Weights of a small GPT-style language model, trained from scratch on English Wikipedia.
Architecture: LayerNorm after each residual sum, learned positions, biases, tied embeddings.
Training: a variant of Adam for these matrices, 7045 steps.
MLP neurons of a small language model. Each row is named by its layer, matrix (up: input weights; down: output weights) and neuron, and shows model dimensions 80-335. Each number is 500 + 25 x the weight over its row's rms, rounded and kept within 0 to 999. Numbers have three digits each.
After each neuron's rows, "fires in" lists the words (lower case) most often at its 100 highest values on Wikipedia text that the model never trained on.

L7.up814:509493473475476481515492518483500476516475473510487481509509470494523545505434511520481502494505525457460534527510434547496519449504530482496463458519462477503506479555536513529496494537509487498508483551520481472448521534482484454519486493498526478520496510546495511563510463517494492494504509528461513466505519543524522505548507511449520539445437473520505512512561468508513445494491531492496477514484464547496541499455510539512526552515485511515512515478499495536554521507538524531500484507507495510498506459473503466505484527507529489457528515483532466480472524493477482543531478482536492538483518497531493502487561499498505511509498500461495486517518485478532544506506465481472512572521468446501488515484516473486546476465497499483507468503448521524505522505505491
L7.down814:516518498501484507549516535502526534506484497527524500502502501496513486494533478497498467518511506486473476533511524496512508538535494539502494509513493445502475455481451506490494557492496497506480417498519503474505546526518505460538517526531492465523504507498543504442460471516515497553499478473496513520478534485474529489519511498529515540504471511499495510502519475514511496475500519516478495471515519519541468481430463478460485534498500488534470506458518491502526484535499460511509512520553527490501482501513478511497511558505491480508482513469464509558488472511542494499523486494473530477495474483507489549511444503488442508495520501499483525484517472473447466508509517503497536504522477496530526500526511485501495514535480496454493485511479528466532494483479430
fires in: "first", "second", "third", "top", "last"

L4.up1386:518513545499496526468482511489563476488480507514536523511495476485505539541466517485501446504470507511492476498485465504488516492499556526477485467556488510493499517496492502491489489512464502470486489527505469478503488493481505502495496496503519493477487522494489537481539532485509490535508469547516490501518488514522494470495495527527478483455442468529528504498504518508493503506502505492480485529504535495501527539498483480499487523549506488437521521526524497527552470507502486483506531488438509522508504475501513505486519510497456503507486458518511541523506457497525543508484526519541456495522508492491542469490502452497464507509463473519509548515518458491509508515509463515531540489494518491428495517507516476477552514522481527489475526496495482533540456526496554
L4.down1386:491470521500498496472486498489499508490504491487504485501531541503461520500512526476444506470497509500533512497558499501471480535540496492466504504500542495494514506513487531449468521519478497483528489521495508488493487475467520502553505490474485491541542471503514453541467545539473493509486523529489561519502492541505486509498525472469499516538487465505505556473519485464477535485507496503497445506526513484502539474527494531484508470499478546551506491477507492495536479523491513448506488489507490494487524527543506505489497511495557484541532507493529466512516521519498486517554472489477522502517507522520452515512544537516476465469474503460499519494494506471491507482489484508502503496458503527525494558458503478493501487520516516525508533479502515503540526504498499
fires in: "also", "valga", "this", "work", "feature", "exist"

L4.up1448:511538525502532499516484490502492461496463501556480500537472497504494483476479505490507489504521490456493488514507506538481511482513473497536488492496504516517499476557488484488451528495456499520504495487533476486527465527512515536503453479505519443436529463492517497509533490477520504521454514523507544495561502503503520512461481508522508471471475502554496481502526441522510469459459538509479493499515527495530513481525495446502487539524493465507497486468475472552541476481512506513529521502532474557482487498481531463485473507546498507487517442520510439507488477536527442480482493479520518477427490519515502438434511534538512482497470464476500485515504530490477462501496482497499520509486510508504520490480498455477527517533455537493533477525484506459471501505515535
L4.down1448:518504489490511492522522503517496497522507541506451505497565493493482516497479514524502486469543515491457454471474445524538508490496508532479522483488498504543479493499495505430521476492494473493518524493535524525536492512471549519523477508466489504504480492442484489527474476507517514469530459500536532500546511446500475512515530506483509500498487527499490492490451477464491533511559492506522508505494503547563509502523508483531485470507496474537508517495514507492532564572599476495484506527483501478514475500500514477497499490518546529518477509531475505433472494511493517521517494504434482514524512493488449518513477448488505513497511468474484496518487476480473516496476480492502523464479475516448485564500523528454484516509498483527473518498468481526491519484496480
fires in: "it", "year", "population", "years", "time", "damage"

L2.up428:502467492488461474478519477444497487489467488504467498532516476483517534514539507518524488527494461526502501533469510463524496515496489479491470540453460506486481501526468498511472498557513468461492487504514488490529520518487504524500514505523503505505516501497544510550535518561508520509460494519471519524477510507482484526517508477476527533534527497473484491438496520527520469484533481458527502513488528494492487482464535498516487475511502465506501494491489519514538472478488495482492502523452484511510514525501488460503527465495452447506418470488514517487501496512498461525493487523481471498514474486507535494520499542534504478554492483559521503477523490486481483488484431489509500557468489508523489519513498506549497508475514483475456468499474469487506503498482470
L2.down428:480466564478502487514468495513522499517502503489490507481512431499529486504522515514526496502518515518484491513517493516501500538531444524493518485499526514523509491449522506505478477488511518514485482466523504519501506475487490441507493504573484480487479494530524519482518482512526490533542462476507498491472500496508550459491486483475529542521496510548505496518521450519502476491463529563535501491510487495537506478527472498496542476496519495498509483476499461480503485489517506521520511455503464502508488431502472525495432535484503518529494467527502474498518523524458502507485451505487506507499472525502466494527518498518512465466488475488500538492493493472530521507460560525502517479544502486514508484475496514480524484477561504524470433513529488486462506501591543
fires in: "long", "who", "far", "police"

L2.up1249:495480498501506511520524537475507520480488549457472492545468543489508531531468460480502483501514483507468495505456480484505483485486506525499528508483491498467518480522482520504473502510545533467479506491523500469470510490453488517480438446538512455503463476504528482514554497504468545501474469476500520491498517527521535539453464483482501551513472495504522450511476503522491471499513535486493482521492521499523501493508490540467541487492487475542518454518506524466493495498549518521486493468473533523511518551444477457480507519529414515502513482536520531505498475535481476484548499492486498523453457530465522516453515473477484517518541508459489539472491506498494512523485490482506496478465453507521507507476491488495506517529541506504550474490451552491491530482467507
L2.down1249:466495516470492476444497474527525503531527514479515494516450538511479472502467485466521520445496509488470469500502498515524502476451457522506485504488536524524497492510504493488479498519497536529494509508518515479505480506483482465508507519498520489525542500531546496495471516524516486480495500468490439496495452490518559472535489515502479472490533526490466512516532523509510517503471534484486550484497480492486463528533533519484517540493493463498479522524518484483511478496458485505492481435470499500500478501464508519478481534550545525488498474491484465467481509492468504426508520512535467518519486512496513506471474473489585529507458506509536486510488505493507488492495488491477509489546521519485488495490504462510491561495473536506526480469502474472502515477507499
fires in: "back", "down", "left", "out"

L7.up400:520531498476483529531480499516558480492475470538528504500512483512501518499512528505513525512550534499470507475514535487486540502484537520521468458523489493480483482439486512413521488506532464523483541558528516483504520508497524504507506521553510459497491480506547513499479552473535505486469477550518508497466507501485530504493517484478563469455481485496515481478486490533503521530500509476536483500502471502510491530516485486518498525476508482510523505475468518515519509486505489435464519496506489482487509486496504495500524522543489474551473495535474453499497475487510497514481491490475520488473533481487524467541489486517527527495517535557510503478512511497507507534479532494494481482480490474484510491495477513486496511479501491503510503428537507485535515503500492
L7.down400:484498524514545512476488465477497478524514524496491502521517478487511482517518455508482516470518544525521521470467462541571484519494495515472505502537537506482496511522518507510477451452496497471529475506533480496505535477498473486486503475457471512491490509478450476496514480506523498513504526481491494487516496502525502471517450506510491510463507507508460498492511557479496536467531526528468509487489525501489529500530470487488448488493485455505478498529538529448511496549512526481439506494528485489498470493515505528494472498506455542487521453486524515495502489534479487501506517450470487513516536488518526503543488475528471481493474477484500473467468502509504505482546495429549454481521498488522506479528520508515506502512537451511522518507495487511489487479501478
fires in: "and", "was", "in", "is", "part", "been"

L2.up1473:509537484469543533524503497458490476492491464479473535500517504480474507483440487513537485476496480499495528565504520483525506451501504483482469526519460511538495509477503487555494491475499504490481513520511518502486496519523553513532520451491505525511493522505489523493496482497485505494492517490504519514453476511554485543477503506463537571500513509461488541502479509511520489445507467465509503490504499525509501492511489464500492540523532501508480477459545475469509542521469517528490518503435491469447513456517488483507467527511480480490501502529559565523516528490479548475502496454528463506500482506488500500498507482494474499493505494517511521471501453509442457542484501492544524517512487530473472477492516508499514503476538491501479474541498545500495490474502517
L2.down1473:506524496551509521480481495505493471544500468450510494509523523481517512518493517500516462481519510490544466485509485523481499531475478497492554508487525498519500508498497530529522504561486452473470511478530500508472505523501475476524478532499496492511486483494467524479542514517483498523533443563506504482544503492507490496485522486525484457507464528496524494448507502500508509508492507486511485501520456494467521531498485501469497481479505522519522474542526477502509496514463485513487487467475482570513515492486479516482514467543501486538523521459442463466504493483445509547508503493492532550484497526519527506512545453505483539506531491495497542490435494493558513478513556510525490494516451483562507518484524485517495511494462478500503500512468480446495513539525471
fires in: "after", "when", "before", "by", "new", "kamakhya"

L7.up1423:481490546527487499494521516540481505506480521478487487520503491478537548490518514519479484499497499483454499548456499490495518456502515475463489469491478543481508477463516487484509469496495513476501509518524497440447559492505515542475505513526523544516473475507518449484501547524530473484519481518464518479529526493478493502506472481484520470508485492524514483510505463503495525488473487500488515488505467491520507465483500544483510531510479528458516546506555494544509495549491511467481509510553499499498463515520523469481551499493481526492496507507479527557475505474559532509518458531533479546501534468535548508482509509475506532531524490521511472516534493505538492502519518457485553475476489518510497518538507467523525499483511501531523469486496476554476524479496497
L7.down1423:466475477532494514492510490549514521501521529479531517500500514499486523483505463499515531448483520526529516505500524506514429504492505467518516529446500502555499510483543509498461514501502512478534458470467507490436491497483493493497514495464521464520501503478515475525531492502568502446496516483494427432506517490479503502480512503484475464486558555515471492497460473507467485528473502526514498525502507489491496506495487460469493498499502462520489497519534509546486527523488476468504526514517515497492546473514484548497469434478499493505525513491516519440476460470497495511503473508494545485462519467434480478477480530501504488503497542506529502482487554546503513461524486473485493456487505454501479455498492521470516484528503467537488538509504532502503549516521523
fires in: "other", "are", "most", "part", "been"

L2.up1381:526496487478458506563494433484454505506509511496523496499500522460500460475538523516540465483532504499464455528468500539482506486503516479508526500493444491565514525500489467490515485501498491519505458514493523531475486468532533485518496522517516483508546525503516543509479511509495528509546454434518546520506446485513448527459494487512495499457514529524517513460492491524503498504510501509486551509530577493547465464509493513489468500440510503440493464486505457503501484471492498489494512438481512510515554477472467499477490493499485520512498491523504544526513487529487457499482513525477524489503508457499512488556495526478497478517511488502516502504516482461506505489488501566545508480522493492491499498488504452473486525502543536470492480489487447473511456519520524
L2.down1381:564452503497517507508501516526554519487489525517461494566497461510500518506400523497464487494534504483500478491520479500479495518504523479505503470531531505501516466506501509461495509542494555538542500506518518479540458546479519504514490525505504505504494440519520507531529566474504474488461512550474493506457478499521492490501474497473494498508438500519524534536490494463491507513514488472492491552457472457477521515512484487523491503529506501529481508515472501486473487487511486464523511491509501490499496550513500490496458493531517503498499524520487531497504478502508546439471517467547507503501454509474462520513505481514530517569472460512511481479477528477499481493519506490521485509504470512501511509479502527476464490507474478477533501509493523499550481495415490
fires in: "hall", "temple", "place", "grade", "medal"

L2.up1161:519510486471499467514473463506488461505449517498524514495459493443458516502489536488519505496526484513443448525506495512503473479479470506525475511471470480540504513492492517530552518487507491514505482485536523465501499507478519526528468453465497452525486509533495498518496470524497506494520505499478481495532520508516470548501503478501535540475445504484511538466474498506480495500490489473508487510567508475507496504532499501465443513507470517420489525452508495486562527504527524481493512518502481479513514517474451465470492493497486571544517489514551487534485532488495509493452512479482489473482494510513474491508472494457516492496478480474505517516511496489531487513503482513528475531456501485466496548498496531525492493483521492496524515470461506464521534465506501
L2.down1161:537486521499479504535518483506509501509525522480450505534486536508502498518478501524490520522529536478529472492477494521485476469528492505515480484497533506455464491510503511481501531506505474510506544505460482514498508480487491499495496517475531508480496472520501545523508497546511521464461533523477528549457492507497512470480440496510539520473522490468492477489486496494473486521504530537493524441473508507510517455484519498488520471498473478529503491489512506492493449487530509532528497429571552505502508533499554470525472490421488480456503497488533502436530503531485521516494555519506502503474476516530519495497495500524504491520471489547482545474494510505514504478481494511497499501489465505524497499499481499492542527475448495516493510526496504527519487508498475
fires in: "one", "song", "rock", "stone"

L2.up783:517493518486483527507510490525504538511474515492477487553464452478513471515448526483487473472486481529521498546511455495497543486516503468488524520440502504505530505487520507506520471470487520516505502529543540489513511503517483516519467509491489494501503530513504486517522474491487516466505507500525521539506520514527453490519542519496492494482470472513503481482466505520543489499490454528479486472476503526510530514486481485503525495484523519449527509505488516453545500487527529517522474496496472528480494513501499451480519464540476497495501497484517472496585452542536502527483486484508509511490475474457483489484531480504523511511560500467498521494498489499516523514472482495533513548466513510452514482466476488514503461506505493530539471463494460498567469532511506
L2.down783:461519469501522498473516503495476505478491529497492500522501476512498442447475515491529513512529511479504510470507530485493509513520493487500515487476540490487502494495519516509501517486505515502496543483488500489529535501485533526552493484506498547501515538469468482520511503475535526523503501530468517511522497491470452487503471580504496493514513498491447526474533499448489485462549482513503509525466514522515510499503451514521537535505477479459491475495487500502509521485466458534492443492520497461516501489538521520490525488463524532540483495502497513477469453524506514476433465500506527498519446514486465475436486515537535487504542456480489478496517534462521486501515534524499469498513524500487493482521496536490499537520492491466479434525496560491481516528512492
fires in: "activities", "season", "goals", "years", "months", "seasons"

L2.up918:485518503469502480491465475482509493508510504478462515495458500477517502506517524452475474527515507526527477556500517530503483470536558497497520502459467475500498501519549488508529450449541496469529503497504541461477509475485525517454528498502485523490532516463530522522529516493525484504490505468478496510490556508500511517476455496527495518480510466518491491516493526539520465520547480508505520458517433551481524542431505514515534504521513479519518493494523506505536498471499511521492491492470506493476523495471469490490481513495436483538526468527487552473499482499507490486485521516513511484495437543513530526477474511531487510499549476539543531512499507488511457492479490428482491534476525541462513533468496506478522510532517541478477470521509503451517500507534514
L2.down918:514489513510494500480453532505544554504506472517491465465543523483503527531558489516501498517525502530512506472501489449504522490511473524499511516521492477570517514506479495506469514495468487471536483491516512514496542487494495422536506439524550478496496522483510495518484572547483517496534485510518552494527480498515536558509541493544495464500469509509539524563489519423464500500471522526503496487513524478537481533509518469522486475490509479513502517521528474502504484490483452464523553474479516507490480493475448552517482492501494500518494519454524499502514488471498517478506448491521503542500475514476521525470464481481498501443514513472512506521483532512493519539482499569479540508501507484537493490508536467502502457496485515496510461487510501489490488535504528
fires in: "also", "such", "same", "included", "replaced"

L4.up1400:484515481461501497519546507495516472505481490481468507511486493516475460501537533483516491524491497447527499527530499529490455490456507502475496484498491503465474498528510502474509486488510505517469488486513514501499518464482457579504466510524509528513506448521510503472472501458475525500521534453480538524531496487500499498508496484496505531517497480469499507516456480527501472514529500525448484486493489475575493494536512538485504530448474457520487522515478513506491486530525534486503508522526539511496527527521537479490499504471493485462533508494567500495490482476461495513561525496539502528458605491525537500549512514521488472505532520455502523518512496485508473508489496463471484550519502500503458531511485517502491497543442441503475488547490479495532493504487479
L4.down1400:479505520518476507503495481469476491516519476543467434492478544493511516478472523513494521514511498523444462504524471519504481503484485485518502465523461465515547495468508500519479556512518467429485539540489504498510498542522508477443487489552513486506445550499470497516540480492525490455462475504529507509455517502478532485481493555483474494537511547472452510492500521474494476538469482524507493527559468495450503513486491483508515461487517535481509448526467534487513510458465507437469466540517499492483462467511482525489515481517489513480525494494478563521531462498540504499466535513506491514477486520480503501500495469515503491518504466499488509515515509562513521506540486516507514437489480516490473500511482569528502510513474483473513506491491502488486526529483485
fires in: "of", "2", "two", "division", "home", "had"

L4.up812:546501541509542491545474515501546465472510506508464515492493516484500525486579483510534473511478490487505512545485469460499458459475513507506499452486550481470472486472505523524479515483497492499510518477496478492512517502511509507505501525507535470509534557528487510490542535490510472453517507503492483472524495530505522472499525516535532480526427525505489508506518439506506481502497493513492495469498528456524491449478452556474471527516514494472514533491528492531491530484484473517479532512506510479513523453551507510495482502508452498472502467504468539500477472472479532483473480490525524512529500477528524480512491524519446449513528523494518523500468505507517526509515445482536487523498523477489492499532478483514508456490504494450505447508557472528479508479515483
L4.down812:470463498477521509479467525517499497507474501518525498434532501491501517477466482507485508504507528464515461494523497501565499505497456476523524494520526458514494497516519484555496482526493480491524518501541482499496485501493465524492527498489523487500508517492510477518457532484478530497527471496503527527499513544483496532507516490501513473520491513504525574495453459423509500492452499507510511501492513474517506490466488467526496493545503454503503486480484505485528472484513517506507491469523519516501461472485496521499454481521486545522472527434557474476474510506498501480503512478496475479476502488499462494483533498495514480531504513526502477521525511488494475510510518465538524539442488482494522480503475566493518457503456520513458513498474529474463486513491494
fires in: "early", "late", "high", "beijing", "creek"

L2.up613:477496483533465567522481475472515503520465500506481493506510540479506478485511530510485453484505533475526533490521531495486474464487503525497539487460455486522502448506505535502524466528503508496514496541482486512479507499502537555487495491512483492497508472463539509496525512533513522464486510498545480476498524530471458513585514545498494519507508450509470473512516520492472488494501496510461509519486468529467518537484516486483511541513480459496482496496499500489524518523485505547484480521505526448497537472512505488507498511494475477518480518477461532503469483512504482510464497490489461500508449483462510514523493518482502531511543499534556520483521493514464506477517515494490480496508498498558495583502540452538473541545510526500476457480502482469483506486503503
L2.down613:495488502505522467498502495479489467484510515475493493530504475526508496496499506510490484497482490527541488580503500431527539524491532529490485521537545493486510552482475505517465539487514497512521470513515542527514498463506489481514517438497447508485491511502506507538515471501429497506487477476521506543486493486548531471454525479493528503478478583479555538455480461528487499492531515484483456480567471521511494542514491516473517435473494497452475504526509473499497544508555481526488436454492512530498481468515476513481505483505482524553524462511504458469510530519511525494479515524501496474487505522507560487495531486520456485486491530482499464516474509502480540534475517496489523496522490490488510490505505477490526528503472457484510488498470504489504507469513487
fires in: "that", "independent", "pancrase", "same"

L2.up1027:505472558463527491502482477530498479489488468531472473508487503466528490519518458490523471491491492488526468465508486484553516521541528474504498507476471519555475491509524494540509454403491510483473534521478468527496508464461492514501478507517538538483499508533486511496465517564458451541518481534487521462534509492492500540517494498503541478476468483473472508508492472495493532476503522525480475500493518483505572466502534490486494490500490470497503495493506477510483511472544498487478521497528485476463504455527501481468519540481505504503466504493542534522512509474540541536519504471517493505493492546480483499567465519499426496488506528446490516507512509513522481489479488471491528462523475499496475523510499504542486479506510535505488481506457486497502509501529433
L2.down1027:503493500476468499546530502485491470457520479516458484517514491504489491497512490523453517489490509509472466445504505477479471549483495530491547541491483536460505506548540500473461546501499462539513500487489475485489524482511520493482490475502564500538500533516521491497500520467483517518460547481570496509489528515494507504473520521471473492505513507498485505516513510442486506501505532505486526480462462466520478495498517503481494534512466547490511518471474539490578481519495520500542501521516505501502456503528551493507505508499515503455499506465511453504493508495480524517448495474479479524488508507478489454515496509534534472478507499509476517517513486530463517490485476516528486496496513467535517468517517533483541441468465474504455514480456516533537505472550531
fires in: "one"

L4.up310:458494524488490486543500500491507513522490510462495508501500520518529461490478516489502566524484535489486478535492486527549485523563548506538497467476467495530525509476477509523506533501519476491510491489562480512519497510525472497521514434489512502506513497486489512495512519515476515476498443497492533492511493516486492478485460492457494525517467479480521524514455529514490556499555520479532513515528485490512525502457517501504469507477565505500493505459487459524447516443483534471505520456504567519484564506509476494454487505543497462506511472540512495500501496509520466513485486509445493523465495496517450492467538495483456479520474475527464509475525533460497544503509489474519458560499501529467502595496499512477470482469502483499523456492467518482518508533471519
L4.down310:511496489544483496503485492508519495481520514503534496521562477560478516534485509504464506489466475469481504436452518492477509484504462498525499529514497500459473492495499502457507457486512547504524524523465499519523536506516515470461502469483532472530467533544520499527512507460486520492511534531498466513435519509492467473530494494512473476470455498476525480492436488468455505507464482463488502509479537476490469466474527466496507504469505468572512490498474521500498522478492502527501482538491493495520465528481503505511505489491464504524504462490482486495526471521501534461495477475529502481500482525520510498510518473517518477559544522514476478503514462491532516504529509509496451560527491525533499525491487461556503508493543481538495510475523519474495491478516508
fires in: "from", "ft", "site", "grade"

L2.up462:494519518540519491482470517481544495493489515492496478511504487482509533479523503519525521511501496512466527482487472523500501500488492498520516509503448511484534512507501507516497514522495535511510494474484480482474484542491513529507514496493563518476493526516486501532513546529486504484482475568518429496486532504469528531508479504472499552413504480501483463465513523527501498461516484538498486500454493514483481476550528469524472531474481528484456447482473510506512532510519482460497509508545501473534491508500480533489471545498544483493521480529536499481465489509524521545500493486486514486520514514440514502509535497494464555498507522522491467547540479518482500505505485455499472474468501457504479566487509449514490505463536516489476501524482479497460523495442473
L2.down462:496507483517449503518504501520469521479480512497512497518463463529475459493477494484488527515475497460572500487475521513536509515523506527480493500496487457473500475490488495452513512521463476525520496522439505534475491476514493516495523453463514486514491509499483485486537475470501498500531488509497491488474508480527536511529499460517541480549539510482494496482502545520491527543494492511515459497462527513526465517515464525496500515484503481454489488492489415497498486522519471527503459487492500454517511489490491503506533511494546524522519480515537485532511500494516470473538473470497508482469536474527470485497478487497500456482480506472506516461496491488505511508510551543550447535508495527488533492534490505477532497526522475545498477455559463471573460495511515
fires in: "state", "government", "federal", "san", "world", "supreme"

L2.up1111:499504504518474508510555494513557471525548503501473484486530508500533501542473540513505501489503490532465529523457501509469529522518491540525451473615509529465460519506486480514491543465495511503465512500516513490512527503498479509480505496500502516498486482536517492522507480501481495476508509499484461487472523458535512511486490480441493501483478478485499475511447492455513482482512456467543504509526527474477472508475521493537491486522492483524497515522527520511453531483543503496445521557510509514496501485532511486497568505520489508490500489498503469485526493515511501542462516522531496475493479480487522458520504515523499516500455526532472494474494480532530508535490494528492504488491511522493460483481504544515491485469469492515482532543463473486503479525495505
L2.down1111:491469507516472498464492499503501503488482505501561506519489491497497492495502471510491490544486473481516504554527471514495514478481482487504517512448481494521549443509501519481512484506493521482530492496549505530469430453499499520521482529512466542503538482508474493510515469484473514473487497490491522487488501534470435479521497496524515538492527505500467551507551503518511537465439541530492483503505492493452509505510438477493510475474498516483502476500488540470528472507502468495551495508518486480496509545525535493474486526470475481566482554460482472480454467466522497509510522488488509476501535495508490533481520504486481485536546459485480517479469478470560504494513503484537508545505455517470511501523465487515495520526492518507523498508529499517515482482504497
fires in: "film", "team", "series", "season"

L2.up1355:516472459533504491551479489449521454521517476493467526525509503470524497509487498518509486508479484560470530505521492517515475447522483519507525521517533470526506519500491490524474460421537494444479536509517536510486527489469539497521514488490474428487473524489504511523519497520507529511467463518530506473462528489520500491495480554505558536511491509524510465514440490522502481523482502487532486496536450517475500482505492485501502460508490515505517506484510509519502520503478507516430497490490452521513518478496481486484521524508472503522551525542499498515470503509515506507507479517457498475489501512495513508522508510516467487502575508513523564498548507504479486575502488465518481472477488480489496502450506475483509503506546516479517521499491530490517552514507500
L2.down1355:461476530444506503491494513510471535518471512510523448491468493464523501491493466491512511521496529484515456471445540477481494502528493508518511529465526504518466483540514525470473560540516516514511471507444524490541487488485520472512526506491493484506541539555512489489491538459480469486546514498479502505499493505489522458502477489518498451508509443484510521496507497502453525526500502526509506536511452480491480527541528485505515475490531476498537499531516487494510479488474525509538475507495498465494454490474464546508492509516516509497485547508485470461465506424512530475512467490528516518476472544511480499511460483534523550491463527518512504524509515511507481470497477498479553476487513523510479539530508541502494531527471523500471523507445462511517517483501489
fires in: "band", "records", "2023", "voted", "against", "metal"

L2.up1159:488512489509512494436520461518522455496486474480525465550501518493472520501467536502508488483448499506431501529491501563479461523506491495460479514531497491493477527502510502515503544473473498457501529586504501502511507502504478451508495505481477542451481504527487469495516506514522559489499536491496508525459516486575539481517489521476524482492504473489484490491469566519489488496498489493504463488496492465482536490497553481504524474512506466459510515478499502491480497472497538437527482477495535478477522456546514478494486535517503485476472501515469503439531507541466493492527514479492539480507503499491478540488516526468504575481500528554473514504508507504467536491473457488500512549510510488517504493453476513536487506553508489536515477504506500515512524509514517
L2.down1159:516516497494489520536527519486458475491479457520502511499513522520501548504491505488531446499481501538488504526501512465520516511496522477508550534485506455514562460486508504513529495551483481509508453504529521516516530512486520524553492550502508538473493497490538465503499483527503488485519478524493505525502487482492465499525434486529470510475508510485526491519516533486459481483531489519485481546496436514502441527453481521502475476481525504496511485489487514492536505464551500494527510516517483496472519463497487458486524524536483482504458475451487432465526461521497513518476517507520470526477454516454538516481537524514519493476536421492519476520510538469482518495515518503476542537494526494498490492501538490513493527508482538451526506477543503498494490515508486
fires in: "season", "school", "bowl", "lions", "football"

L4.up1522:504481455521490511472483511493528513546490466521528516514453509460512533493516486485550546527517522479536534485487478527529534505524486489511485452498516525502518501498514475512478533464506528505419563541541493535497496461450489532461517463517492488525519470520476538481522487528520509518477499407503511463520494524539493511515498462491500486483485508465541475501537473479464486519511515473501535527492555492540461506463491515494534511487510538510485482557455499515499455533513487511489473482495511480513507488496461500511511478503523469488492494488539485516548519497511533531513480538512524504517485476479497488470501502526475483492544545521476499506514520462528464524472469520479471517554478501502493510486489504502485522491524481498498491513529483520486503483509508
L4.down1522:503497488500497512463485504485502527525465487532453479518465514508510482499494460506497478492521517528489461440522511519483527487543501502485513525478520491501489487473532517497475487492487515479511476515446523459528521487492522456536526532449543526518508526522486497499504496486486484487512470529500479485439506517502496516506539470542454515552516498528470532503531526449475498523489498461498486492451544481476495496498510507549503506472486467545519509551493516500489485516522541498509511547487472495492503490522524477456526494541539531536500468496430494526538493521506454497464483497510487494507466505505531507496473525504511542490479488519500515452475474442478522457541506528521456478480466513463501516507485508498482451518479504521468473505467528448547497479561506
fires in: "states", "while", "us", "in", "american", "uk"

L2.up1291:516479525542462538462541529491477509476494427472496506510500473499544509493513451494507521475503454518467506519521504548476523486475467519468519504447512499560514521507497494523507488483515540441496490481500462470478465522450512502502503498493568493471467548478453450458539527532518497480492539540510488499495481512571524526488487460534515469483501487477469490496474516509513545525484522494500464524492468505502451502505457458493522487510479530564476463515494482506504517515551514493537539529537508490536492507525526495472502559529449512508529460523476544538482474494514495491521468488484484486457532532500486492460506504500467489475552535524467519519502490490517467484453479481499505523498486476519512476489489527493456484513548534481466501532522499505493476496523488
L2.down1291:473490482471512488555500471513516539526518513486503489492544528525541550497500525527495476531491519509529464498511504457540507504550538506524486515491514486506524489545483509532521528476486466496527492533493510486531549528468504480486514503481520472491498539444558491494463490464501483527508437487495510507517488494483519556491499538479456487524487525481514462495455489498435509534504513531511515488440443472533483490464513550490535451490502508471517499484493485489543452494491468487472485501471528490495501518478512500485504525504525489454491503509490515507538511477469522455493504503481507509517495497511533524516493485494511466488463473488513528512491491513477523460530503547526502483492503479522503531478493417507551466503458471498519462499480461496499518507467546
fires in: "000", "fij", "i", "nawab", "for", "ihi"

L2.up310:522464502482491526509518457512509513480515506517507482531522496520461487464490525496474491489511511488491471516500465510494523542493526451478538528478465513507495492497525467545573506494468530492501466502505471517554509486511527498510511461486500491505538512470505548508481534548500511467514506496520497515500479523513522535530508443485500464465526444508496497511510499519498540493484490511533451526470498492499514498532508471488475528513502514459552498495470501507474470503501507529472501539500554511480494510498490521453472473500538453515477517520500517525507479505493474507478543485483502459508475457470497481502539437467495512525497500492508502513488492527561513518476479528531507476513457519475551526527468549481529476529511457450493502462455551481520485501498550
L2.down310:474512538530545483521476513527523508487468473490492523492509509564502481501469505494479534517472554473510516459482483484453486521497520495509490468503479543522484499497488522473498488522507478532550533499491500495485463506500507501505494504482470514550478520488495492530523549532497491504469527507499534481478452502451442465497488508464510490513488515529522509522505503501495499509541493503523504462508480467469479497488490490475499530523513486543525485480522483472515503495522488477483503476508500508483527492521499491516482512500497524513523533471515476457511489524521504503427449511527477437506481506534529523488502493530513475485498426494484481513516536515488474488527526503484521535492505498436496508490525505486517537492493489520502440512501540486487487466542479
fires in: "it", "season", "all", "far", "portalegre"

L4.up1024:507488511504525504493487474484454499464549472524508522502483514492500511497501481494512477471478520485469511472513465518495526492454522477493475531484485485493508509533480481506493501462519533510490510531500487523438488500453526481538448486529496464495477522523512524491541502469503519490512518514508504512511482488527539529475465467529469498515505509473514504488541506494494499533434510477495506490477503484494522459516490542523509510523469492534465479479465459496527496510509487493463486468524493483511472473431470496523484521493508493497473476509526512524508494532505474512476520518485535491507516473465540563515496498519475521484595547464490498511497472493529496521484479451556486540497479503513497523450474433527489494495514494505533430520452440519493543499512506
L4.down1024:530520526494483496523525489507442497501476504510437416514489512527488503495514492490493516527467485508505517463579507517502455519517474507481501482515503517493516498482498512439491501502499498524421480488479542502501505501516497474505489508482573529486595492516533485478485504496499491486521518467447456515504539503506496540515472524485474473529486467512480446485491492505483493467504484540517524529480496521491499536465487451507452510502520474506512490485471515511493513508487503500509496522448512506491474490516484512501509498555497507479478556540492458526499525481486480481485513532484505504514520500541476479545502463511519546493490498489511490525530489468416494500522488526487511442491512491539520503527508514484496516509453521489513456511490502479510490492511553
fires in: "some", "small", "little", "any", "many", "two"